{"num_hidden_layers": 11, "hidden_size": 256, "num_attention_heads": 4, "num_key_value_heads": 4, "head_dim": 64, "intermediate_size": 704, "vocab_size": 11218, "hidden_act": "swiglu", "norm": "rmsnorm", "norm_place": "pre", "norm_eps": 1e-05, "positions": "rope", "rope_theta": 10000.0, "rope_fraction": 1.0, "qk_norm": false, "attn_scale": 0.125, "bias": "none", "tie_word_embeddings": true, "parallel_block": false, "init": "uniform", "init_std_qkv": 0.0403, "init_std_o": 0.00859, "init_std_up": 0.0403, "init_std_down": 0.00518, "optimizer": "muon", "learning_rate": 0.00674, "beta1": 0.95, "weight_decay": 0.011, "lr_head": 0.00663, "max_grad_norm": 1.0, "warmup_steps": 200, "schedule": "wsd", "decay_fraction": 0.638, "decay_shape": "linear", "final_lr_fraction": 0.0, "batch_tokens": 32768, "max_seq_len": 1024, "doc_mask": true, "train_tokens": 513000000, "max_steps": 15656, "dataset": "wikipedia_en"}
MLP neurons of a small language model. Each row is named by its layer, matrix (gate and up: input weights) and neuron, and shows model dimensions 0-95. Each number is 500 + 40 x the weight over its row's rms, rounded and kept within 0 to 999. Numbers have three digits each. A neuron's up and down rows have the sign that makes its largest values positive.
A block is one neuron, or neurons of one layer that tend to fire together. After each block is what it responds to, as a language model described it from the Wikipedia text at the highest values.

L2.gate250:527488524530551590571478509466492457528456575573488549547492492486477559508528515594454496525477529524538536522497485439483542499557486526539465527520554491507469488522492545536547536451507475538453466515454459539506474479522460481552507437446487470530534486524506531534487492509535426563
L2.up250:475510559559533554536518502505503490493488525513506472474416458545516484568463576452529494457478472525514540480493533480504499477470497542490513480444517555591518478497496478527468493469452526509438454502496496534429465479456475571517530518476499498450460442474473488494456498493572445526
Responds to: Small digit numbers (mostly 3–11) that begin a table cell, row rank or date, as in sports league tables, "| 4 | Greenock Morton", "4 November", "born on 4 October".

L2.gate261:540475561541460556455458596515484477495521541560475416527524526508498559488541511457452460513572456465535469526532492514542523461488419488535538483494535421462589505501407495473510522514555443516449440464417464478469557527509482500564526466534551462501496524490505474532499469483555451520
L2.up261:507522482540502527451467563490483541505465565563492475500506498577413449539591531455479453454515502481468508572589518528527501479498528454491480539511588474478527491480566520484483505458525473512483387500470488465451466522476467457593552570566515465478529448497501448523517510503474478513
Responds to: Mostly "involved" and kin (participate, included, result, event) after was/being or a subject; also the word-internal piece "it" in switchers, Manitoba, Bitmap.

L6.gate79:441537554569497485511477450452468486450557578477480596522411581478464493552453459442499456577507483516417487495499498546545529595534519520474489474534487452422497497545557531543505461493502482586501526468538494488505486445601541512535512483486469527501492449517483498545541477452508480507
L6.up79:525447554488574526454424540470504463540461532553509589521511561505522535473516474524576530555496544580444549524489500504504520495487459476497603449494467508440497491511500575461466529517458518473486528466519567446509529520456534548479581499463564500446464481433478479471418555529570561435
L6.gate143:469539432484470465415446445504511520516460567494537438492538446538455506466478472526507529532479519452488500482516407463565536431534470499530489496489452394535528478504485537504516480549488487567482459456481457476447455537519473438507510494507511519467502519462487494437500500499526456503
L6.up143:477470488541466486506492524525451477483533484553477505444510500537447524489520500488539524436437527488468451460505455509461501469523510508468550414528491515490544524478522477475510487595520487525442457523536458559496462475511523555501481476502561519550411493553475523451494484466498528557
L6.gate236:437520498491491470526473544421442534518435526499530486584548526434499512517528469484431484519457540585503520501523531554505566518573488545527471419527480482540474455451522432496492602533552482536460386449514496516512540525523474485486441438485505544455480529529538537491507492491537426495
L6.up236:541549478439528479516545561465475499525518493541473479569400509460490512508527470515499486461451495540548543461600447491528564499537425576468510490500517507507462515494464415467505476476467532478509490526496460464514608496412525424461560500499543419465540500518526517496535553494542491487
L6.gate363:438564543532548534470421547491434528508538563493589459500497518504494545484519499526566496501539510506503530477487568514438483514521529534493506539536463472529511424454502431479449586530489510497549496466575435467442566445586452525473501512492485536522579512527537422469571526509525532505
L6.up363:579498482461473490439465435541499552552495536555493475524457479509488548531506572497511509497524528498439544508531460500498489487480475547568500525634536452531484500486438522525444524452484536487493458481505458470496476470490536386540552430538426487474512457513549547590569537440569480476
L6.gate366:448469452518468449511497525532536500578546531474506495511472504499505469495412455527501559530459382515493494493514457530458490531480468515442447504489532515456536480514511475514526506452479471493468471439551453491508516428523520438502479526468502506513518382546550541434543603525528426492
L6.up366:438483447494480510549508483504553530459545509478527524502476502587472489385541507504514546489443481538536481530513529523455502507546448431557513489510515551430490439471539503530498551464404548486530523440602468485433503549494507492536507486476498511487488557505529520458489500525526508501
L6.gate546:522498605451479481457468505442396466501481464459520421462525477469581499500506540544461492510452533516561552488479501499530465429496444509506557471508492480459548534477501495418469496548516504523489503471497447496533423592492517524471525495442496562451485519550420499452488413494429454518
L6.up546:450483534565454467512526493497573594459479504508473526509497509515494552482480569453473491515510446546506441479553417523386537392458535550500427444472437537434499483491479501516529483505455551563497499521492451471584469523508505496489546527503458522464550472479457540470484467553572458516
L6.gate550:525595515465464477443466572461534496446434513497547478565551494532495506495526484484543509509465538513477450484496534536481462556522555420476472401561485539497516482474482527509486419497541500437511466460523470496448556487518495503537505429489512560476474459511505526500507517540507526514
L6.up550:460482484524481532572504466508514462494496542480481467475528449574479542470581512523498489491438534475496434520530532467470462431543483481539560430552524581519464478510449489431457483439454500555563496425496502522517519502447529489469411454521481518493454594516500600568473483460483575524
L6.gate657:458445457488462496604517492495483491522464476484441466496543473501499480456481491543558413552488531476489520495537499528445490535553538550496424456553521536461568490557509531464425554515484514512474527533505473458501545470538546509472508567493547490418470558480512560502532512493500524525
L6.up657:460510532432495436546515498511549549544508502547513584487521505532475494485509537503460513472439471523510425575502599490425534425485511435504529424486499477478525421528442517512428482532499478584560448522625474535510515465533450506477558451500533488500533473512452430486532510517519436463
Responds to: Short word-piece tokens deep inside a longer word split into several pieces, such as decap-it-ating, ep-it-het, ecore-g-ion, ex-ch-anged.

L8.gate76:534478498488499517549525532516438504548509466473519446506459446522488456433430525472519473520553573465539555499452465525549521480513561495552495435494560441571522489459553468467600614482453506549526494409491467574444479511526545521489464469552483468484493494521484473462435526445464535501
L8.up76:506533565509512479485475503541464528525489521544479512546558394420490448477478503543487518517489483562455457505550548469537479436450471479452503529548502534542459495537509518472548535482479452543485514483524532469468559550451475490494626548521527490516465518469438518465504560463567619474
L8.gate101:484460410616493468543492454484526465527495473466501474454365458466533489442564494463473533522495486529477484448498499483541529502581518576420548553507427514554542521479430443516583469516467464444491541396522506504552502478541506514568535536486486537481525450432487518510556465424540539525
L8.up101:541500495512539565546462443505554548539487497446530456494496483501470429505537528493438557457554558519438520527496559431563545487577542511503512510502561470432492465466484524475593527522539535567478458481559480452540483543549490501459456499501488549506490456465484508484508540495529579542
L8.gate179:523566496464478545503582417452488426523493483555546476499559524454478526512463587537427602573458480510466531484513564476494488501537476524440516443529544594526474596494454552495539471529447519466485529482552524476507522575468536489536533530439459515536591456494490525597476487493457497527
L8.up179:417543429457514526556573459474524481478483472530505528543532516521549501478429556524499491476510561510469583468513544472463535505530511557531449500490464514519497478488571511403496587401500537419434552433554534563528514529453485474576537582391462540485566536553481477446508427523509466577
L8.gate205:434489414490497465503509483539494518476438502511546560512528486413522456499572554446429395481464529491494559533568449414526541494430472523541474583515476461560497522459460552532458478502523570565523462489488487492488444539409516439502444453505490559518535439490461510514496518485501536417
L8.up205:463572458464521438534516427516495503511468478534499503456487491504511461485516527462433527504509501556443454471565558487534544465518474441541483495492516581481514445519556513505480579511464449527439498519480479461515481458523572463455524551540486469520500483518488515578458458401550486492
L8.gate266:489525488502544534499536505506490472451492485497525502522564537474482491411483423494563465479541507565492556486478514509526513528452505483579457537566549452502493535485476462407553512502474486492483406467526489540469457471482485480485437496471498540483481560501510606475508508536499465458
L8.up266:464597527524499495522560524504449524527495422445458500476489477506537500533476377468516506466534529424470585474490564550496489507528528560497536457485481403492435582494498492415565533530579454526470577517513553479450501445516544466531475500529547565513499535450483554480561510508463465552
L8.gate565:483543464432582487520526444488482489466481546475570468535504506509455449480544507490481537494499574505509473475563531479452503523476459489488511522484511515473528514413461526496471553460442497453563514507539476524547556563528557525515519510576447545419469526504505510519524545523529548439
L8.up565:560502527469510447488504485485455509501522581561517478543496454482443463460554481503502616516530459475446450449500484468459481542429492478520444522533467516519547460510514534443548543547520554523477472507577553556533544499516473483504451481421479462488484504472525554504473556556487526438
L8.gate567:518525483444518453536441475534481429506495495532537523480481480470487505547485525517443502542516444570423526532446455520473582511522539440525439539572520413493476439537423491357563592467553549560518503494471439442448561505489542467471467532556442491485504528448523514504512550490588477460
L8.up567:460445508429470508419531530564453548526529513558505524458519483525463493587466534527506469478562431467565498480486499499510442494535472525533545476524511506473453495462587519516526447525462524515465566509488497458539506472474505585475538510510505525520510429422505554541488542516552489475
L8.gate578:469498467514620520542535438517493474526537462499544502443503466467480473476553516512552450523489460552495446526501512445480544513485487565469567541539490502555513486408453515499487508422498537515495557535503496509535428488449505507518458511521542480487446482552424543497528446432495519457
L8.up578:529477503522457493502546432489558486528457442513530472516491482488559449526493504474460486439556528497518549529587473479511522528509481489496488463572491526444539538475588464505448462500529527474502448403509498483503554464497509509354502517475430561481459489374500516520466517444471551478
Responds to: Chiefly "to" opening an infinitive of purpose or complement (uses X to remove, impossible to obtain, used to); also "and", commas, modals.

L8.gate29:450519546504485551564458511488544520501476565491465505470504534529432493423441396505496508529444522530599515528482574477477511520499519548456526504450527434495527472579444459584557582529464421484399462527453456477545513469467526496596438525449454582546514484494497493520456543505502515532
L8.up29:494507570449466492572534556393544532505416514525517502517522552569480618465498520517494440480466467488582467491449502510521473580536504458515510526549500481570504446468545490553518451447512521495458484521470472563511441486515513504543460465483491520562612517490563520499523491489504606445
L8.gate56:507493432470512553506458477484493455481500549495487381515461504511561458454508481542489588459539441465464559475487435506525446542530523549412585515456488441458520555495504534517497464489507479574498511444476541520519513460541494467494528453539472546493502496576462499527435571524519514458
L8.up56:476520505527484562490540514551473499498526505476508438527535474460489515523536409410513436465555463473463456487492503424448563563520530522487495425439517434521520470434561510527517491457535516547475475491458474494519480550494545572560503512519475556471505445491503499485511466529488500476
L8.gate124:533427412547520530528538494508456470538553478496525450509489464520532531467514471485467494460513528506501487582487490458483447465477563437500554529504560581517497516545494458548462547469490439501535573555464471535532502451517499473505443440519537492489484455428481557513442471522519570567
L8.up124:542454585499510465480484545530443422511548508487531542565488446508464508507448532495491495545430428475521504530475544600471484485534501598521558527594509454518463505547608468499603497502509427506418496423522453597525576569507546499465554498494558473483468449557520560516475539483506555549
L8.gate217:497461485414450523467461475505457493560442442555498560497559463538502544444475532509481420609442585497469500457487513447548455524444461597456526512525517566566460489497461468432489575395432514577502500495558537501499540548493543527526530504525404483506531515544509492502466541481483530481
L8.up217:563494430498481525561540478535497499476557477524503543520532533488518489464505587477543519527542531560506480551500511512451579495562507590464490493494439509581528514481545508504532563506496475429531545495529529509529513509573433543459477459476472464425498425573403477524469478514474564479
L8.gate290:505523563509413552591488478554541426567513482556441439545569511426537517470508466518567508431497549540517532583583498526536568504485472554494526475502511473543466505517472483509503486561440460495523567489507475544552560473481516585445463463429514416475469533416486481459461520525483495453
L8.up290:543509498493517545494504491561565482437537469551536552502538511521548513474551498503485601503548492486573502567509492527504439511506454499487541485476467528489504421544453464507520579446490482513545446468485471523567527502521415485526465498425535459460455571519405563514495479478460512521
L8.gate381:436495471522504529388502444475474428523432527586492411505471448433563510443491389518549510440428562502489523517419547524468491489494498558497485466477488507516516523441491408513521543485512500545514499500474536513512475501613490477481535482486487467520494414508480522430448549493521571549
L8.up381:461459526550469538523469582429497536492505539487523481525497521463568469466453541565503492543545449472523499455494566499454527459479461517455496493489519446532469604536550575502503434461544521468503503572500499547507519486485510521439402459432451491511491527483501484490416541561523445482
L8.gate414:475510431476478507537482516475486540523447430503471454513488450453465522492472542481434631454464553487507467480527557544521464529517514490520534447498589492502511506445528423433485489448495568527490579593453463461561566486500544551531516487601515505532556502421484487511553511487533543527
L8.up414:471562510512503487540535472467403508430525564624433548496489440454528546483459535555504482470460473522576479488481523542475429540551535497515483477503497480606489464479475525518443505552488457491457454559464499453498510485445509515474507488522497549512527535566581525490513540498520505507
L8.gate613:531512503491548546546497445518473440456472521493507460558527516488510471500529528491442493529471463515548485466499553483383501563554540546468513510565425482462504485487559518520463546504545577503489514502423527602460443573475479507455484523529448451520455521531535543506484535500460536425
L8.up613:587443503513494483505527496498483418434506512510537466465462515474510458439478437455490542478465484534515476428504526439438458536485448480446514467499489516477505494589485502565530488518479440492506452523499557474492552476494496525492483491455556425516476476505522473445491541542475524576
Responds to: Column labels and numbers in pipe-delimited tables, mainly period numbers in score headers (| 1 | 2 | 3 |), and word-initial h after a space.

L6.gate44:511540465507505546478505515439585482469487507524481468537493521576421425504531491565574522379498492546531501510481483572452501471591510512502481517435533433477458496534437457513495488554642513535532525523460468473489510515488584581585451547495482466476520498453484518523494518501468542444
L6.up44:503533467513519500426507483562558487534521503488445487464476569531526413458513508509459528561542483536417536543464488528477438516547566472511517539520502527500519538529499428499477532494508402503522418517505601516457533478510528451477541498528459473434507452494557448515549505429484521518
L6.gate172:531465472498493541530477486504464500537509498514530534547606512585498416484525451568485512551566434515519503487495469541547516453555452542521516502495514501512495426499457514436513466515437564549587537452486435485489455535522537491496455385497461557520510467529571500550485563542510486599
L6.up172:494523534453491517534489508538527466554514486523490531514471528550487436587446522536480535542506434495501523540480587487433508527558426441506458516538536538546484445555495510371521473533479541510489468506485420485524518564519462536524531496464493537424487509543531535464558530468547521545
L6.gate212:469530495509520480548467482544503477482456508470523491557487509547507527470521492513491504482492458510498557599504467501468508511451506505497454442512535494559545493477375486448501480545551530515506545483550463529518544444482649508541544469536505467543554573556458510506530539559469506508
L6.up212:506535499509502573473524482546486554552485511508448473499501494510520516545476482522509436482465565485503529485408513517421507460518498481500491517511589585480504561451471403462447527511521516449534538511462533478492447479501452530489523497502576512420451543489483440534510541500570481439
L6.gate527:479471541473468539477486579446577508428506579513518482546407475464569464502469584478548479582504473491488485551427476591473456525490459446498489531530480483482526536486458524539439472531468418491489509534451536513476497487523401442542512541527544548535429510497481502505498512482426480525
L6.up527:477533567498566495537489515580480453526471586531464487456456505506481523506447458463450540494499512472488557481538424515468535511531513536527485425490425524500410476486481581523510496553532476503509523604497485490544469485525537484512510459504490507503511484454574415522487515531449450489
L6.gate547:486503450452511523539501465453454509537489450495491488547536530501499518537500562564465547501440489496472550488529512581511496497534470533535482437436487499443426519540513535433573518496533444545496600495503512529514516543495533507508489501489511504453556485591520532530410546483495429522
L6.up547:543463541490442446476527456501466546498529550505483491398425507471456476459516479535506470528495496455476551486522483510505582593544488514547453473557516526449457502488469510481543476471539497458478485529454515427536488446478446514487485500500507612503539514484472500533469492552496556582
L6.gate622:566561446486515509482513521498453482496481489585444519539484533501450463501438432502549456553501442471572534479523512476489418594443480457437493547498500443475447513478502505431504453507518546459506527509469511564499571484469600468466461465445539537501409486499519478496498466497484436473
L6.up622:467468493533503489452454470518413508573508508484330518521464517532478438415541504505563476412478455519493463534473504526517468461590587501450483549468488503493401416533502454501495555483516526506483496502567550481469517471478547510441478464478531502536473490506469577492545478550537486505
L6.gate627:471555438461437487487476486516435492552479579450503502513472540507445487455470489528507447498457480520487489568502538489470552530530457503499455474540513531529506481543494442511493494520509442502506552462517486505529466421562485536561484500525555491468519498535543590540486527541490504467
L6.up627:486452536460505525496504542494490479467537514413572459527452498585490419459527524477471525483524467482498418454513465432462451534521529462554453543497565566562522451513506483492453524521503523468530490505446472470500483479531565529511474537508423512479496470589445464408560514528562438512
L6.gate653:514511514421565463496514492498534476520520487455516483525483537516509472490500522528495523557494520479521459466508521487476487559494477534425505495559466603540512454463520388504535591584494556516494440505430524500511476502488465468477320481479476547500538525539513435460446540504541495535
L6.up653:496563575505476522507510468491557473493508462487502553492547434460517472462535505462527507528415441531489532516527502535499463517509449545565549542512554549410456487467522509496420508492500500464531469488452467491500524535567484504539513458543501492589433510545464494443489554508527475544
Responds to: Fires on cells and pipe separators in sports score tables, such as inning or period numbers 1 | 2 | 4, and on mid-word pieces like acc-om-plished, conf-ig-ured, T-ri-athlon.

L8.gate35:436564497540507496475532583530469479566549499514546407492481454530538419497517496442575407541547451527462487521488529542482510492541495495488456533468507571609512499449529490477471467514438535546557431445506454571450453428502520444518578440485467499479554485508493490593535555513536534490
L8.up35:414506566489499514475553491535470533525466517523547459545474508451457506461479489474481508509575476460546471557506528494489507491606431428497450487521520493525502487610559533501470465509477576534413379517469529462412563483531514496500542424488412539454501638498485506612577529455518486514
L8.gate39:448540551428471490428503495415471494544514432529527487498556532489505456527546498534474513527522506558560456494599443504526525494480442505481499459554499495488505435530466481487450514500479472523475478533514495482432503446543520462493564486500575506521558514513467486484477496401545515595
L8.up39:454505563359493460540531465497522523550568439500525460446531450495497411516543515556493530520503535555463485558534535515437528540450441515497462535515522551493444446533534418473470486490513499473483468530514424584551485469528442410523498472456410526533528452456499518468537620499581447476
L8.gate61:505523448510530565508527508491488474490552535563473480488502490469466477494511481452572559499499480514495522489450531474512508528490537568486498452523484514451456483512482474524468557620468513544523507458489523484459391382521507463509476474523513451488500493462485482569558550504472478522
L8.up61:432524532547499528534565523516502503472498469601525519572561560476489512599511575582449538505547479462498482564482450463507497493512509484488488448513498525466480443470436482538356492501481427500498572463474423521562455487479475448478500555486524402450505534502569546484465487548444473565
L8.gate64:504446487462505496489512557540457441620499486577465505524535468536518495583508493488535528536554522501527513493479472490508535509500529477459484507542465415474467439464489410465515544515515531527432478514578404502546461485617533570532509443500542486456505453488557545535542468557438531531
L8.up64:518467470531533548516490532468535499571555544522475546478415477538548484459529488432521527504472446485573518490532456523551518527445437527456502503536500491488407508470451511451479491547497483562524450559532571571473534509507500459541452519556511465473561540504467533558529536501462564484
L8.gate161:499509499486515507508524498597443424566483534581486529546550555500410474482512489511511481472573524467513517501507549491483431508544502521499568511500543538542475460497500488505475551539488519571493443524536450507417512499557503517519564462463473498406470519529508570519590551525484485524
L8.up161:495524520449508400509490519487433483541476463548509529456549554464473456469585503517448572508470452526466469431464488589483477423498531476476427527586448527469406430481511512517518522498526495517423547544588462487473493525558488491486529505518506481460549481531521578463477555491478526478
L8.gate233:482502522476511542466546465527518443586538456506429476503532478548456482432419498471522483480513525565476530576528448533489488462611530540448471468536495473419416485576478444436457536501543536507463493486551528524520525519522519525480547533517524455521486491474458560500569481539472522473
L8.up233:549521509458512502573511540490541444517568488449501537599515535541488516502495551512493511497544452528485560513544459567449463533538581511502499528517491533551466535554555486490469515476479607498500509399504463487480520565485488456473590414464487436503439467445477485489541548513508478533
L8.gate495:434511452480537563584497523424483433486439567548505511541458553517526453524442537508430470605488436518533556538462498495487501488494424489520481472517522484507484510490514458450410490505509535517440474475526430461536508507554488492499608499517489582490503487559492499601570494552489511596
L8.up495:456542504490550535530532540459486465480501492608435455499491493480496455494528564457462511444528454512554522520531492460499477453498501483428486476447537568433499464549522472504458514518478522559509453484472463541494426493505492499445570469437516564482478505564542485601538615471491518484
L8.gate569:438537464485514496481506522505544490567559496568513460541485473493461538518573517500504529487482438538486529521434485558512536486531459495454504457569465582488540483423412504531413506534452553513471483499558485480558508519535499545514512537507523526475545465484538469620520513519411503537
L8.up569:410557520478481495566563506502436535527472491554461510478489480577479399475462506577545503467469475502532528517496537483593447525506464579514497494510476444407476484472449458437525472506529511541465485500434541505498496471504471525466559451475508501517507512528507499535549538470502481525
Responds to: Short middle pieces of longer Latinate words, between a prefix piece and a suffix like -ation or -ate, e.g. stim-ul-ating, sim-ul-ations, mod-ul-ates.

L6.gate8:494554531467509517482519484471531498533522580449498431481520493583471453515480541542509544465486499480426471504522435418481576497541499470435545532532528594473481496603517520532529472507496526515516455444470571455454540496532535573491518487525523590443481521525466578424509535521503533512
L6.up8:586492593524600494537546517480521560465468511506479515461450545488561497513581471457469556485429497478552541536499482515454454529577531467484582490440530492568502490409408550511530419456509510502543518493494532506477514423458513534476527527542578499482501463493482511525471491560501509498
L6.gate69:484503463444502486519551357556474482522533487503533480492490533422456438497568452524553472530532524457562432493454483487478542520455502416416574485504492473570492549463472503527505505551445441495514546499476502455525439490558539502559518481539513528494484484472538495412509530456471569529
L6.up69:553529474502557504535483489549480527475491490547500528433451491521518506503525482459444469482456495552424509494511565425510468567495514498388507512531502547402403480475534577494484507444411515488497562456545485500471494496539548505528436525489437430467536440429479535443479513482563492505
L6.gate110:509474464485512575509412436476545532475487493585464476453567551487530480457491577421487540479549588506528478506554484453537532488548533519488554501454473519521511444435512534453503465498491475561481504511518536479455500481467503456531489451508467503504502399479542498442490565431470441500
L6.up110:553527509486486485446552538601390499490532481563517559460518472429468533567563480504423448495518440546551460434464529463450582533478500537515509551483502490515467472473572489534491489443494538550412460457501589543533532541491505453498504493426466460514489462496430470508458494518505581460
L6.gate111:519442535489560485621452488488515508541521464519558469420544531553465529459513418518537484471567509538464488437465471523495471468464478460507450519459536508502495550535534523469547535477505504510475566573495540501494496515505463503473479467578540478550485471446535471463465508521516505473
L6.up111:502536487469528492472537468477493534589437502565476435447455486600549520473515535493520446537494523522469521509552561565500443455501466478537543503422526517437490520546535464437509460450525439524452528523506500522490545450495504559528563541513521533476511478432466492500489435466565454507
L6.gate155:444498548476541485454511471478541434536461556483561442469478479514580482441468500488483486502521505489571513512462485477489525490549501543496552453559475513498493428491434451508484517544442405510491468514503527484494465528481592420479414460530461510535416453484535509502469507508484531478
L6.up155:488489569538576479457446510502513398545521469527435566569506497460523519433500509504439472484529485450511436534506445477506506515457471445520564497518461496488597523469488560436474438457497473508544551540503497502498545469533573535430549512482487484483546486507511490523502522530507454457
L6.gate300:567570488495509513506470478451545496510472490602480476541527414505473475439465551493501532513503527517540518481471546588429545504505520555467543551478503514491518493560571526563518589490472481458446577534513523407478487476513411474531522547547444516467518514486471536495475481442531466499
L6.up300:475445492530427430491436552505458525478490542541531443492524544488519484530562461536491518386523501527470425503503424529454547510486541528469434447492596452466447497514538513509498536504536533522552525435527511504467484551500470522480543566502555484500554523512436542418526506452491584468
L6.gate560:471494491576467486498475461485499536526496472517519496523517488543418480485558487493492466461555469585497426522560514446481468540622526461509548482580513502476508582492451526496565570477472522491469530488473492516559467498544495467452481545528462442553458356479494565524500534524554475449
L6.up560:520477525511560452529508476508428477496483456550498572525521451498487503481493467538495405526470560522496536457475518504458553517484494534477523534523542548481469483534480523413580542539561450510455550548493546481489549572556508519545529529589466473497547503475458550527487518550467536450
L6.gate577:532502531507469543532597541394536520471414529541544545501493467540491468484532465504507474522538561492494518500484509504578468490466466529465532391515552537452522533509484557490466494597471535508532497466501490485449462517448469611562463460390482509527500441486487464519506474485577476496
L6.up577:487480470490560498569522521412483492484542508520396517447513584484511533516529521477464460510520470490522520462494536494509445505571485536546493452463518428417480509406464461532535513470520501490494462483505475560579494463475499582483541528532481524564420489425527444557527560513473495512
Responds to: Prepositions and infinitive "to" right after a verb or participle in narrative prose, such as sent to, released by, suicide by, refused to.